{"n_layer": 10, "d_model": 192, "n_head": 3, "n_kv_head": 1, "head_dim": 64, "d_mlp": 256, "vocab_size": 2048, "activation": "swiglu", "norm": "rmsnorm", "norm_place": "pre", "norm_eps": 1e-05, "positions": "rope", "rope_base": 15000.0, "rope_fraction": 1.0, "qk_norm": false, "attn_scale": 0.125, "bias": "none", "tie_embeddings": false, "parallel_block": false, "extras": ["capped logits"], "init": "orth", "init_std_qkv": 0.0258, "init_std_o": 0.00578, "init_std_up": 0.0258, "init_std_down": 0.005, "optimizer": "muon", "lr": 0.00573, "beta1": 0.95, "weight_decay": 0.038, "lr_head": 0.0046, "grad_clip": 0.5, "warmup_steps": 200, "schedule": "wsd", "decay_fraction": 0.603, "decay_shape": "linear", "final_lr_fraction": 0.05, "batch_tokens": 8192, "seq_len": 512, "doc_mask": true, "train_tokens": 89370000, "steps": 10910, "dataset": "wikipedia_en"}
MLP neurons of a small language model. Each row is named by its layer, matrix (gate and up: input weights; down: output weights) and neuron, and shows model dimensions 0-127. Each number is 200 + 20 x the weight over its row's rms, rounded and kept within 0 to 999. A neuron's up and down rows have the sign that makes its largest values positive.
Before each neuron's rows, "fires before" lists the tokens most often just after its 100 highest values on Wikipedia text that the model never trained on; "fires on" lists the tokens most often at its 100 highest values on Wikipedia text that the model never trained on. A number after a token or word is its count.

fires before: "s" 50, "re" 21, "lu" 4
fires on: "s" 22, "c" 20, "as" 11, "ce" 10, "on" 9, "i" 6
L7.gate177,178,230,203,228,209,209,198,175,184,220,179,183,210,193,200,182,183,190,173,185,214,217,212,184,239,209,195,203,235,211,192,200,177,179,226,223,212,199,225,171,205,173,190,218,226,233,207,190,204,184,224,187,191,226,172,176,214,215,225,233,172,202,224,197,208,187,194,218,167,189,207,204,228,182,185,186,191,210,207,172,205,206,183,164,223,161,134,141,167,202,193,209,167,205,234,204,196,183,223,151,208,197,223,221,231,191,188,192,191,184,211,225,254,178,180,205,178,197,195,183,220,211,202,213,179,204,209,228
L7.up177,205,204,165,231,214,217,187,161,192,223,178,198,195,227,177,202,201,201,176,196,214,187,207,180,224,199,200,219,210,216,223,174,200,208,194,202,239,188,202,218,208,171,219,186,219,192,208,186,182,208,196,187,219,236,188,207,205,175,174,230,191,172,168,193,215,195,193,199,185,217,205,234,200,179,182,181,173,201,196,222,188,204,200,154,158,206,194,166,215,183,226,207,183,231,209,215,227,173,189,190,230,214,198,216,187,217,209,204,206,209,206,245,208,201,200,212,144,242,238,183,189,201,209,176,171,208,207,235
L7.down177,240,232,193,226,219,200,192,167,239,198,199,196,204,185,179,206,213,195,215,208,159,168,208,225,186,236,200,201,201,230,191,211,210,244,156,202,208,220,219,218,208,195,224,204,166,187,197,197,201,174,213,217,190,192,195,196,208,181,189,230,195,198,175,237,164,222,235,134,218,194,209,182,204,169,211,211,187,179,204,168,180,177,212,172,195,204,195,177,232,173,224,171,159,250,226,229,211,196,203,210,215,226,206,183,208,209,226,192,231,203,184,213,210,245,213,213,200,189,229,177,220,193,208,206,212,183,210,195

fires before: "s" 48, "ing" 6, "we" 5, "ning" 4
fires on: "s" 40, "et" 14, "y" 7, "an" 7, "gin" 6, "on" 4
L6.gate132,186,181,201,194,212,191,222,184,201,227,176,156,206,188,171,192,204,195,207,220,178,210,194,177,237,176,205,188,191,188,208,170,207,240,196,193,186,199,211,214,207,198,211,188,238,228,220,169,180,193,222,198,206,239,189,204,192,195,233,221,198,226,204,180,170,199,229,177,202,221,188,205,202,188,225,179,205,218,179,247,167,203,167,174,176,221,206,213,167,198,184,184,226,209,207,169,226,205,189,215,200,227,213,181,200,198,203,228,230,217,188,199,201,199,227,213,179,207,222,193,218,186,170,210,208,201,177,207
L6.up132,211,191,160,207,195,212,215,215,179,207,178,218,220,194,180,173,175,205,231,195,202,236,192,184,219,192,202,211,206,192,219,200,219,177,191,206,228,208,229,185,193,168,182,200,190,202,195,181,205,205,214,192,180,236,211,176,204,197,214,214,185,196,185,203,237,203,202,180,168,207,261,238,203,217,180,199,215,209,221,182,221,186,208,224,218,213,191,193,175,215,178,186,199,210,223,193,203,205,189,177,227,202,183,176,155,208,187,196,196,186,168,239,187,226,230,192,180,189,215,198,222,222,184,192,200,184,215,221
L6.down132,179,229,155,208,191,231,208,220,202,183,187,206,177,171,208,178,213,227,186,175,216,192,199,224,202,202,189,203,206,219,213,208,229,180,189,207,229,178,236,221,206,194,248,211,208,209,208,197,173,213,187,196,199,180,198,196,175,222,181,178,180,126,218,205,196,204,167,179,203,189,186,224,180,188,218,208,178,232,219,180,208,210,209,199,194,173,216,150,198,185,242,205,192,177,190,130,174,201,199,202,172,198,208,205,215,198,201,199,195,221,192,183,194,170,178,206,199,193,190,212,218,207,221,216,215,218,244,194

fires before: "s" 27, "re" 8, "red" 7, "p" 6, "tt" 4
fires on: "'" 20, "qui" 11, "ca" 9, "ro" 6, "no" 4, "s" 4
L6.gate172,216,174,206,208,222,238,176,212,166,178,173,181,207,218,204,174,225,214,197,183,190,224,245,219,198,159,180,186,207,209,205,206,197,204,204,187,186,180,210,201,168,187,186,195,241,181,169,200,219,181,221,214,195,187,190,198,182,203,199,241,175,211,191,222,193,237,186,204,182,175,206,166,188,187,256,170,181,185,213,168,171,206,174,221,183,218,199,202,194,237,197,197,178,207,197,213,193,200,171,226,195,206,195,196,199,181,196,230,214,176,197,195,188,176,224,182,212,206,226,180,168,198,190,198,202,177,196,201
L6.up172,201,222,174,223,195,223,183,201,182,194,189,205,226,207,164,177,170,204,189,199,199,231,234,219,221,221,201,197,185,240,178,208,234,233,182,203,190,183,228,201,238,208,193,202,243,218,197,177,216,225,225,219,181,206,180,228,239,174,193,207,204,177,167,204,175,226,161,181,219,205,162,179,184,185,232,180,215,215,205,228,220,220,250,233,196,218,186,213,189,202,195,184,188,224,188,181,232,200,208,190,177,213,192,223,173,163,195,210,175,190,202,212,193,229,223,216,174,182,208,205,231,181,201,206,183,187,205,233
L6.down172,188,213,217,149,179,215,182,232,197,227,214,205,176,171,160,240,212,200,168,203,177,228,214,245,237,202,200,216,174,251,188,210,214,199,198,223,179,180,173,194,212,202,206,200,188,165,186,189,189,198,201,218,202,215,216,203,219,233,192,178,222,216,150,191,190,212,170,196,223,176,235,190,198,212,191,201,192,164,207,182,178,218,203,204,235,177,180,197,217,234,208,225,197,222,222,214,224,217,203,168,176,207,189,234,183,185,201,186,195,184,207,216,222,193,230,191,202,162,203,188,197,191,176,188,214,216,226,217

fires before: " of" 22, "\n" 22, "s" 6, "born" 6
fires on: " part" 19, "==" 18, " " 17, " one" 9, " re" 6, " per" 5
L7.gate217,176,205,199,217,198,201,207,172,140,186,211,230,219,186,215,180,237,196,188,189,236,199,203,208,207,215,214,191,184,213,177,174,198,231,167,184,216,223,197,231,206,199,223,195,191,165,171,216,214,202,207,194,193,201,191,169,200,208,226,183,197,219,210,199,222,199,249,183,192,189,197,223,230,210,216,188,218,198,139,191,220,214,163,206,210,176,219,184,194,179,192,178,183,211,167,225,181,222,217,189,195,206,185,216,229,191,193,193,177,204,210,213,171,182,189,192,202,187,184,171,233,224,168,145,214,226,206,194
L7.up217,185,207,179,200,202,205,202,203,181,164,208,216,196,203,179,227,218,217,204,187,194,204,220,190,210,221,212,213,236,206,204,213,173,226,200,207,224,194,188,188,256,199,184,181,205,227,197,248,172,211,186,174,224,210,186,197,226,191,195,215,196,213,201,191,211,197,176,194,216,199,167,162,238,224,208,203,210,207,199,194,185,209,219,169,222,207,155,164,222,203,183,200,205,226,186,194,223,206,201,207,181,182,201,179,204,180,196,187,208,171,193,253,152,152,194,226,208,209,167,223,208,204,238,188,215,214,234,207
L7.down217,216,181,178,192,212,193,199,196,154,209,205,196,191,215,189,217,244,216,199,174,174,192,180,191,210,200,215,214,205,203,201,219,211,171,227,205,189,193,214,201,251,154,192,184,174,169,216,191,239,199,184,194,180,222,182,160,191,210,219,154,201,182,185,197,177,210,183,191,164,213,162,151,222,239,173,193,190,207,162,177,220,165,197,194,232,193,193,203,200,186,201,203,180,214,213,219,173,167,202,213,203,175,175,217,236,186,220,234,199,204,185,200,217,201,189,170,220,190,189,209,176,222,230,183,200,201,183,223

fires before: "it" 26, "st" 14, "duc" 13, "ru" 11
fires on: "st" 38, "tro" 21, "ve" 15, "tin" 4, "min" 4
L2.gate72,209,193,200,197,197,229,215,211,195,198,184,230,188,174,240,166,195,224,193,207,213,191,204,192,182,206,219,185,194,225,204,186,201,169,188,218,190,210,163,210,207,172,199,220,243,184,190,218,168,212,214,184,175,194,220,189,189,204,189,208,208,228,183,179,199,190,150,199,254,198,217,176,225,198,217,193,186,203,222,177,211,198,188,205,180,225,217,206,220,213,157,191,228,163,211,190,232,202,185,209,223,186,210,193,161,236,182,185,222,166,201,207,191,186,212,192,201,164,196,183,217,182,162,168,202,220,177,195
L2.up72,178,186,198,172,191,204,211,196,210,213,197,225,228,223,226,167,207,212,232,211,200,184,220,234,214,168,211,218,216,223,173,188,167,182,190,228,177,212,203,219,167,197,195,181,247,211,240,181,161,181,212,166,201,234,248,233,172,229,181,187,224,180,194,159,218,201,183,206,215,202,209,170,207,213,185,176,201,158,203,204,163,184,225,201,207,211,197,169,194,221,179,211,239,209,202,193,199,173,212,181,184,183,206,226,188,220,224,194,193,189,198,177,204,202,217,216,182,189,203,212,217,192,200,228,210,198,222,205
L2.down72,227,205,202,189,224,186,202,190,186,194,215,251,182,206,188,207,202,202,212,217,183,203,209,202,189,213,208,195,222,213,123,170,161,210,195,215,237,202,203,230,213,193,172,191,181,172,203,178,164,189,234,166,187,181,230,221,164,223,207,206,192,222,207,183,179,206,200,214,197,164,161,179,198,235,191,193,212,193,193,201,172,206,176,217,222,205,174,198,200,201,205,199,224,224,196,190,186,229,183,188,177,209,184,179,187,242,196,210,228,193,186,205,158,211,192,212,204,166,227,200,205,187,192,169,228,158,189,185

fires before: "," 16, ")" 13, "." 10, " of" 6, " in" 5, " and" 5
fires on: "s" 70, "ft" 8, "mm" 7
L7.gate52,189,255,221,213,232,188,213,175,213,233,213,233,186,206,206,193,216,198,218,189,213,211,208,208,244,199,221,164,173,191,209,187,216,204,211,191,217,201,216,205,190,221,164,222,229,184,219,208,199,189,214,220,177,189,161,209,202,181,233,203,176,184,197,225,187,211,196,195,200,194,177,189,182,223,188,209,183,195,180,224,218,204,229,210,179,182,206,218,199,210,179,225,162,195,205,205,238,226,221,224,208,220,218,211,181,207,252,223,221,151,203,211,177,167,228,231,179,218,224,202,222,182,186,201,155,196,210,180
L7.up52,194,199,215,229,226,189,165,174,238,226,195,207,159,192,202,187,211,200,239,212,198,213,177,188,187,210,232,193,207,174,208,235,208,198,218,201,200,190,211,196,197,201,228,237,225,184,200,218,172,177,223,208,173,199,184,191,184,201,207,161,219,201,223,203,168,214,188,212,196,234,196,216,139,197,205,204,211,208,204,177,215,190,241,213,190,177,220,220,184,244,155,197,188,241,222,240,207,209,185,217,198,230,210,235,209,198,189,225,172,171,176,192,175,196,176,225,201,212,192,185,235,186,183,197,204,159,208,211
L7.down52,236,192,192,167,204,221,198,209,181,179,207,232,176,199,176,189,189,191,168,215,185,223,191,214,163,204,206,184,214,172,164,155,183,188,182,218,189,210,235,189,216,202,189,177,218,208,193,196,215,191,222,156,217,207,207,223,162,205,204,213,205,195,206,214,188,199,206,210,209,241,182,163,203,238,178,183,175,200,212,215,223,213,201,197,210,241,190,184,214,238,196,206,205,178,183,202,180,187,212,223,167,169,179,188,192,243,194,187,213,178,219,238,214,203,225,217,185,219,241,161,181,223,194,227,178,191,210,220

fires before: "\n" 35, " of" 7, ":" 6, "o" 4, " the" 4
fires on: "==" 22, " sp" 17, " was" 10, "\n" 7, " one" 6, "---|---|---|---|" 6
L6.gate201,225,186,170,201,185,200,248,208,162,215,209,191,183,197,177,174,160,173,183,214,160,216,225,236,235,212,219,227,184,200,199,146,194,208,210,179,197,191,209,193,217,229,235,185,202,212,200,204,196,217,223,196,211,209,194,206,217,169,160,184,203,203,161,179,183,185,194,199,173,192,162,168,188,246,199,206,184,233,194,199,150,162,203,186,231,176,187,199,158,188,164,220,193,153,190,208,182,223,209,178,183,170,224,206,224,204,185,210,193,173,219,167,182,165,219,215,191,204,192,194,210,175,231,181,244,194,210,170
L6.up201,239,210,198,183,202,197,207,235,210,191,206,206,182,176,251,197,213,176,229,192,167,196,173,204,186,225,204,201,188,208,201,213,179,194,163,192,191,173,199,207,194,182,209,171,207,256,211,222,207,192,171,194,196,193,206,180,199,218,193,202,206,218,193,188,222,180,226,167,189,190,151,188,201,188,186,194,219,209,157,229,149,180,230,185,200,201,228,199,217,188,195,208,185,221,183,171,204,191,212,200,197,156,219,238,200,223,194,209,205,180,231,176,192,210,223,174,155,187,166,200,187,232,192,191,229,227,227,209
L6.down201,254,194,217,202,205,240,188,186,209,222,222,209,188,216,197,224,191,190,203,213,207,208,200,158,216,220,210,188,191,190,183,166,232,176,218,177,175,189,197,200,211,220,199,164,226,168,200,280,197,193,209,177,206,222,222,180,186,191,199,194,192,191,190,172,191,170,210,197,202,211,181,211,211,227,221,194,203,197,241,203,185,177,210,190,179,196,176,176,204,224,209,215,223,192,173,189,152,193,200,196,209,190,227,206,201,166,191,172,193,204,186,195,197,177,203,200,228,204,196,214,189,182,206,162,223,214,177,182

fires before: "it" 22, "re" 15, "st" 11, "ru" 10, "all" 6
fires on: "st" 37, "c" 27, "ve" 14, "t" 7, "ate" 5, "d" 4
L2.gate176,190,176,220,215,197,214,219,188,196,194,207,211,199,175,200,161,171,190,211,218,177,190,209,200,228,215,199,164,184,169,221,216,230,176,210,182,201,183,184,228,202,207,189,159,207,182,208,229,153,238,221,191,206,180,214,174,184,194,196,205,192,248,204,183,206,200,210,213,196,152,191,182,200,242,207,223,212,247,198,192,209,163,201,233,220,189,180,204,196,190,153,170,207,217,210,210,209,224,181,181,207,176,231,187,214,203,183,186,195,181,205,189,187,164,211,214,167,199,196,178,206,233,224,208,201,213,170,185
L2.up176,203,186,188,226,222,219,201,202,201,191,211,233,209,168,220,226,187,200,233,180,197,232,205,213,201,236,209,202,186,183,219,186,252,222,198,215,213,206,173,216,196,215,166,182,215,204,171,203,181,235,186,200,220,178,206,188,194,213,180,232,193,235,233,200,238,177,188,198,213,182,171,199,241,236,211,222,180,222,203,192,226,181,200,222,200,186,178,187,184,223,178,165,190,187,191,192,232,202,209,176,216,201,210,214,224,223,204,187,235,168,197,140,193,180,201,186,194,176,217,213,207,210,207,215,205,231,185,210
L2.down176,198,160,174,160,215,217,166,187,208,205,189,191,209,190,204,227,201,187,214,164,213,234,223,217,156,212,192,243,222,195,213,201,222,195,197,219,219,240,219,203,234,206,194,197,183,204,205,208,200,211,210,218,198,193,201,208,219,206,163,173,183,213,205,191,202,192,195,210,193,223,185,205,214,252,212,225,180,236,205,197,204,158,202,206,166,184,194,178,186,216,208,183,215,229,225,208,217,213,187,194,224,187,198,201,202,205,230,210,213,211,274,211,199,203,188,190,211,167,219,213,190,241,195,197,210,201,195,171

fires before: "ed" 30, "ing" 12, "al" 8, "==" 4, "gra" 4, "es" 4
fires on: "c" 17, "us" 15, "o" 9, "as" 8, "s" 6, "li" 6
L7.gate131,207,186,203,214,193,216,215,171,201,189,246,217,188,202,216,199,197,233,171,228,180,223,170,189,205,250,190,168,210,190,180,215,194,205,238,218,216,242,187,235,204,187,162,180,210,183,200,201,190,209,215,202,172,237,202,168,184,204,179,197,190,210,208,193,180,214,152,172,205,192,200,190,186,196,186,230,175,185,214,247,192,182,194,199,188,229,217,203,224,212,211,232,204,183,200,200,199,210,213,186,222,219,216,225,190,221,203,168,217,215,223,201,199,213,198,219,166,238,184,197,201,190,193,191,202,184,207,157
L7.up131,224,214,187,231,216,177,190,173,207,213,182,185,183,258,168,213,207,206,185,187,195,195,180,183,188,214,187,172,216,191,222,181,251,223,209,201,196,165,205,184,199,216,198,205,183,190,194,196,204,228,234,186,188,222,216,225,168,203,200,223,172,222,216,179,196,201,164,172,186,209,159,240,174,223,204,222,169,131,198,245,230,190,203,202,201,209,217,191,232,210,210,207,184,195,209,204,200,218,203,194,186,198,218,193,221,181,187,187,195,185,191,229,168,213,211,185,204,202,195,216,206,229,172,202,182,191,187,239
L7.down131,217,189,201,252,202,219,155,178,234,149,195,181,195,215,212,196,209,182,186,212,194,199,176,223,196,172,189,191,214,216,199,190,190,195,198,177,190,166,222,198,187,185,212,186,200,171,194,170,210,173,202,191,241,229,181,210,199,163,201,190,221,222,179,212,205,186,214,215,197,212,225,212,185,163,180,200,187,227,213,187,196,232,214,257,202,168,216,186,188,197,207,185,211,200,205,194,170,216,179,196,184,205,189,184,179,193,205,187,175,190,183,215,225,207,172,235,222,233,224,215,195,173,187,200,200,197,166,187

fires before: "\n" 37, "=" 6, " The" 5, " " 4, "===" 4
fires on: "." 36, "==" 24, "\n" 24, "|" 5, " " 4, "\"" 4
L7.gate17,171,205,229,217,187,174,181,172,205,197,201,220,201,206,205,205,214,199,183,218,202,162,209,177,191,208,197,233,177,187,217,208,201,186,208,184,222,206,185,205,232,200,177,229,210,174,225,222,189,219,204,181,193,193,191,181,183,203,235,202,183,187,190,156,160,196,182,208,201,203,187,196,233,222,150,198,237,204,202,207,162,198,184,197,199,213,192,193,177,203,166,209,187,204,200,193,220,253,181,204,152,185,258,192,229,197,188,215,184,195,150,207,191,216,191,185,199,209,210,180,238,182,196,176,169,214,150,260
L7.up17,178,197,238,199,213,208,175,196,205,169,229,223,227,229,180,215,202,184,152,223,224,164,224,197,189,208,214,215,201,173,198,200,197,189,210,182,206,199,195,197,214,202,167,234,195,193,209,215,187,192,208,185,197,182,214,201,172,233,214,195,191,187,198,167,174,203,192,212,194,201,194,190,224,232,164,220,240,217,210,214,166,212,185,203,212,214,174,217,173,198,192,204,192,192,191,206,204,214,190,234,174,192,228,182,215,201,200,209,204,237,198,199,222,204,238,209,216,210,239,188,230,185,203,184,188,199,176,236
L7.down17,194,187,217,184,214,200,212,190,202,184,216,196,203,206,160,196,192,200,188,214,198,160,230,189,229,181,208,182,217,195,200,208,201,166,229,184,196,192,184,196,201,210,190,196,216,187,178,214,198,194,205,195,206,208,193,178,217,192,185,179,179,174,201,181,193,205,178,215,195,177,182,172,199,208,181,211,214,194,193,191,169,192,172,197,186,203,160,203,176,193,173,192,203,201,191,204,212,194,192,215,157,181,255,209,192,197,192,190,211,217,188,200,202,197,223,191,201,196,188,177,241,176,196,187,201,192,181,204

fires before: " a" 35, " an" 9, "\n" 9, " the" 4, "w" 4, "t" 4
fires on: " is" 33, " was" 17, "born" 10, "==" 9, " a" 6, " the" 5
L6.gate80,226,217,158,214,203,183,173,166,205,193,207,215,164,193,260,162,226,200,174,173,212,164,212,187,192,210,244,220,188,213,238,189,181,184,209,215,224,207,183,196,182,211,195,182,212,189,210,202,219,202,184,204,217,209,229,127,180,166,180,198,198,223,184,205,221,183,192,179,229,219,182,175,205,193,196,205,192,205,190,193,216,171,211,192,236,176,220,210,223,199,207,186,202,175,181,230,193,229,205,201,206,196,194,191,239,211,187,208,196,190,188,163,191,149,180,220,233,217,205,209,226,240,240,208,175,197,196,200
L6.up80,237,213,198,181,250,192,193,183,192,191,190,200,201,205,205,195,202,198,187,191,184,210,200,216,166,231,190,231,186,197,194,217,201,172,241,189,201,183,185,196,212,206,206,184,191,213,210,198,215,205,177,199,207,215,223,218,180,201,160,190,208,273,201,191,166,191,212,195,217,217,198,203,180,217,195,185,201,208,208,150,188,180,226,187,189,176,185,220,207,205,191,198,219,209,164,206,212,219,196,223,186,194,222,172,232,219,175,230,187,193,193,182,205,129,215,226,187,191,216,188,157,214,214,214,196,187,174,218
L6.down80,249,202,183,200,213,204,184,248,199,203,213,192,186,209,183,206,231,171,203,213,180,224,189,183,216,204,197,199,214,235,207,245,183,172,201,164,208,224,204,178,198,166,207,217,202,217,175,194,206,198,187,206,165,179,166,212,223,207,194,161,152,148,181,162,205,201,169,217,187,211,180,199,196,206,208,207,195,201,199,201,217,195,230,203,214,182,203,250,193,196,223,197,202,190,215,214,202,206,205,209,196,186,190,215,188,191,218,173,215,246,199,189,173,188,191,208,197,171,204,205,228,176,191,165,187,206,184,215

fires before: "ing" 18, "al" 14, "t" 10, "ative" 7, "ment" 4
fires on: "c" 16, "v" 14, "low" 8, "iv" 7, ":" 6, "re" 6
L6.gate95,187,183,194,192,206,207,191,164,208,225,190,206,236,225,222,198,200,210,233,216,147,176,193,166,223,203,188,175,168,208,238,189,173,181,229,211,189,184,207,198,164,198,191,158,203,166,183,206,177,189,173,192,182,226,207,204,186,188,201,201,203,241,215,188,194,224,164,215,230,207,187,195,218,197,201,210,161,219,186,195,185,192,176,197,153,223,233,182,190,221,186,198,220,211,224,188,191,198,228,216,227,171,159,205,198,216,177,214,202,186,227,220,192,186,204,168,205,200,242,230,177,224,185,187,221,219,211,228
L6.up95,207,175,176,226,206,181,227,223,201,178,222,210,191,235,177,178,193,214,193,214,181,145,189,194,165,211,192,204,231,221,181,194,198,189,236,194,198,202,181,204,219,205,225,177,173,169,221,186,206,193,208,190,206,210,238,201,182,206,245,214,170,210,199,187,216,205,197,189,198,204,206,246,178,242,245,197,217,202,175,190,229,219,203,255,215,194,190,188,220,204,186,186,219,215,181,262,194,201,232,207,210,170,213,214,169,148,169,198,184,219,219,193,180,205,184,212,201,197,215,187,190,224,195,193,216,219,217,212
L6.down95,189,198,206,232,252,183,226,203,217,197,189,170,173,182,189,189,189,156,227,194,190,212,218,226,191,200,235,216,211,215,171,201,182,198,187,191,201,186,196,187,220,175,187,170,218,201,220,201,234,236,219,208,182,177,227,190,230,160,202,163,199,180,164,206,197,189,179,210,195,215,157,215,206,206,185,185,216,183,199,230,198,195,223,172,202,159,230,235,211,159,230,197,225,207,235,231,226,205,213,240,201,175,207,218,214,187,197,215,229,207,183,163,218,214,213,215,195,214,170,167,190,200,212,195,178,223,221,181

fires before: "\n" 26, "==" 16, "F" 7, "S" 5, "In" 5, "The" 5
fires on: "\n" 91, "==" 5
L7.gate133,197,205,165,206,190,180,185,188,187,191,167,204,209,196,166,190,230,185,214,184,178,170,242,218,226,211,187,191,160,203,219,190,230,178,201,217,183,204,242,214,163,216,172,203,214,205,204,229,175,182,208,186,215,220,191,182,206,201,193,179,213,235,213,193,190,187,193,195,196,192,187,205,210,266,194,177,184,199,205,204,153,167,217,203,184,230,195,199,210,170,203,246,192,206,205,191,225,206,166,191,173,185,192,184,208,244,194,234,216,155,176,218,211,205,165,211,227,198,210,192,200,182,164,199,179,173,187,165
L7.up133,215,193,188,231,196,185,177,196,208,226,183,187,209,173,182,204,202,187,224,203,193,235,186,187,187,224,203,181,210,180,204,183,158,198,183,168,198,218,204,188,205,185,211,263,210,205,195,185,201,193,222,214,170,212,190,201,220,175,163,192,193,216,189,194,226,211,221,186,226,190,176,246,237,224,207,155,184,195,199,216,176,173,184,176,179,202,190,184,219,200,196,186,220,189,221,200,223,212,175,182,188,179,229,209,205,239,215,200,188,177,203,166,217,182,192,213,201,170,173,177,200,198,190,211,211,173,206,212
L7.down133,221,178,177,224,149,215,203,196,168,222,166,175,238,196,175,218,176,187,209,202,192,206,161,197,177,206,165,174,219,191,213,217,217,238,201,205,192,223,214,220,193,188,204,174,225,183,188,209,193,196,206,203,151,202,222,211,192,180,153,204,211,205,211,194,214,198,203,187,238,200,187,220,193,261,163,220,169,208,230,194,184,188,218,196,196,213,176,185,178,177,198,200,179,196,231,196,186,215,182,188,182,173,226,205,223,193,211,203,223,213,168,215,197,224,178,194,196,205,185,189,175,208,180,176,188,202,189,238

fires before: "\n" 28, " He" 16, "==" 14
fires on: "." 53, "\n" 38, " p" 4
L6.gate240,233,180,164,178,207,193,186,187,200,212,188,187,236,198,190,225,212,211,235,187,183,213,273,188,211,193,187,161,196,209,193,175,221,199,198,199,207,196,220,202,196,173,233,201,222,200,202,231,191,199,221,208,208,177,199,174,200,176,187,210,238,203,169,191,196,201,224,199,213,184,180,149,214,227,210,195,177,163,219,183,187,229,191,210,148,180,173,184,176,188,203,163,212,193,217,226,198,246,181,173,218,211,205,194,219,210,194,189,171,229,176,184,217,200,188,211,183,236,206,220,204,193,196,179,204,193,225,204
L6.up240,195,170,210,173,222,176,191,184,223,209,183,168,218,187,180,214,208,210,189,209,217,211,213,165,208,197,166,215,167,201,203,223,177,215,184,184,223,187,219,191,196,207,215,194,212,179,215,220,166,192,181,179,225,213,201,189,177,206,203,198,185,252,165,201,190,171,201,196,230,174,176,179,192,193,202,206,188,198,221,233,175,199,175,201,151,207,196,193,207,254,170,203,186,178,202,187,218,218,152,188,158,237,221,233,171,200,198,170,219,223,164,215,179,225,194,187,195,217,193,215,179,225,219,185,189,206,222,212
L6.down240,212,193,177,203,172,172,172,183,197,209,209,158,217,223,186,188,191,212,219,186,176,166,215,215,225,217,182,201,185,201,225,187,176,212,196,202,159,191,221,238,202,195,193,180,211,206,213,199,166,167,222,178,206,193,219,190,205,206,200,188,217,209,209,202,187,170,231,207,213,187,171,191,213,213,196,185,164,171,201,173,171,221,176,208,194,165,200,210,196,197,185,196,219,182,204,192,222,204,186,186,225,194,210,228,215,209,233,178,211,199,242,170,223,216,207,180,195,262,179,201,190,169,185,179,235,216,190,196

fires before: "." 13, " in" 12, " by" 10, " to" 10, " and" 7, "," 7
fires on: "ed" 41, "\"" 18, "," 8, "d" 7, "ved" 6
L7.gate163,167,246,181,204,210,168,184,212,193,195,204,220,163,197,190,193,218,210,192,227,202,199,242,189,197,212,216,202,231,225,198,195,193,244,224,197,206,181,201,195,188,200,177,184,219,213,182,202,180,246,223,191,175,197,187,186,232,188,187,225,209,211,192,191,196,204,197,260,189,210,211,172,179,188,164,173,208,207,229,183,207,216,218,194,182,203,227,207,169,190,194,246,192,233,236,205,208,220,176,209,225,217,218,179,188,242,197,175,196,193,199,190,208,227,178,230,189,183,218,193,229,198,165,190,180,190,210,222
L7.up163,228,187,195,246,179,171,212,208,231,177,183,219,199,203,190,215,199,193,190,207,257,176,216,195,195,205,194,215,167,195,187,133,176,207,192,188,204,181,218,194,208,182,189,224,208,214,177,202,201,168,202,205,174,226,203,209,183,186,216,178,182,174,218,171,199,172,185,225,182,187,227,221,193,211,180,203,226,190,195,189,193,216,189,211,167,235,181,235,215,228,175,206,200,171,211,228,206,166,188,182,191,232,230,198,189,186,234,230,213,203,205,215,196,197,216,209,180,199,222,209,219,215,223,148,159,199,199,213
L7.down163,198,187,209,218,196,217,164,227,175,178,232,188,194,194,175,216,210,199,157,195,226,201,183,196,191,194,185,200,186,190,195,211,176,189,208,230,220,221,231,192,221,223,204,208,213,213,240,202,184,204,228,151,220,213,169,245,210,202,159,196,199,241,199,164,199,215,202,241,216,179,157,192,198,216,211,216,179,197,219,183,206,185,183,211,174,222,201,180,187,172,188,206,204,196,180,221,199,164,223,165,188,203,238,185,196,244,192,200,210,223,224,214,167,181,205,185,145,217,225,193,185,224,181,184,183,223,201,186

fires before: "==" 21, "The" 13, "===" 10, "In" 7, "=" 6, "S" 6
fires on: "\n" 96, " " 4
L6.gate204,222,226,213,194,225,167,201,188,189,174,195,194,180,191,168,178,217,186,146,231,189,150,187,211,181,166,230,185,200,147,237,193,176,186,231,185,188,232,194,149,189,216,163,219,199,173,215,233,205,227,186,184,201,230,177,176,184,183,194,205,176,176,191,176,180,208,168,206,211,198,189,203,203,199,195,216,210,205,193,201,159,224,203,217,211,226,188,209,182,199,209,212,189,205,190,183,191,229,190,232,172,159,224,213,205,205,194,214,176,203,214,189,209,189,230,186,176,222,201,204,240,164,197,188,199,233,195,233
L6.up204,193,203,180,212,181,232,170,177,173,197,209,210,197,183,207,227,199,184,175,215,178,167,231,215,199,201,180,182,207,181,209,182,166,190,230,191,189,196,186,191,185,181,203,232,233,193,207,214,174,198,223,232,209,209,232,204,207,169,197,210,192,185,216,180,188,226,219,169,161,205,215,205,203,221,146,198,213,187,176,196,159,175,206,213,215,200,204,219,176,207,180,248,170,208,189,210,195,229,195,228,178,181,243,191,194,208,197,192,196,201,227,215,213,220,237,183,203,226,203,211,222,183,204,203,169,191,153,219
L6.down204,193,200,205,181,212,191,197,216,219,212,212,228,199,191,175,236,203,201,187,194,206,174,198,191,178,179,214,189,199,177,215,200,189,169,230,202,185,201,205,171,225,198,200,160,188,167,186,235,180,209,198,192,187,176,196,204,212,190,178,174,200,146,189,195,158,198,173,183,212,181,164,197,192,215,193,184,194,226,186,197,150,200,194,215,178,223,188,218,161,198,189,229,193,186,167,204,191,212,179,210,173,203,238,211,216,177,212,231,206,213,225,203,188,184,218,202,231,236,162,162,200,194,218,196,207,179,172,206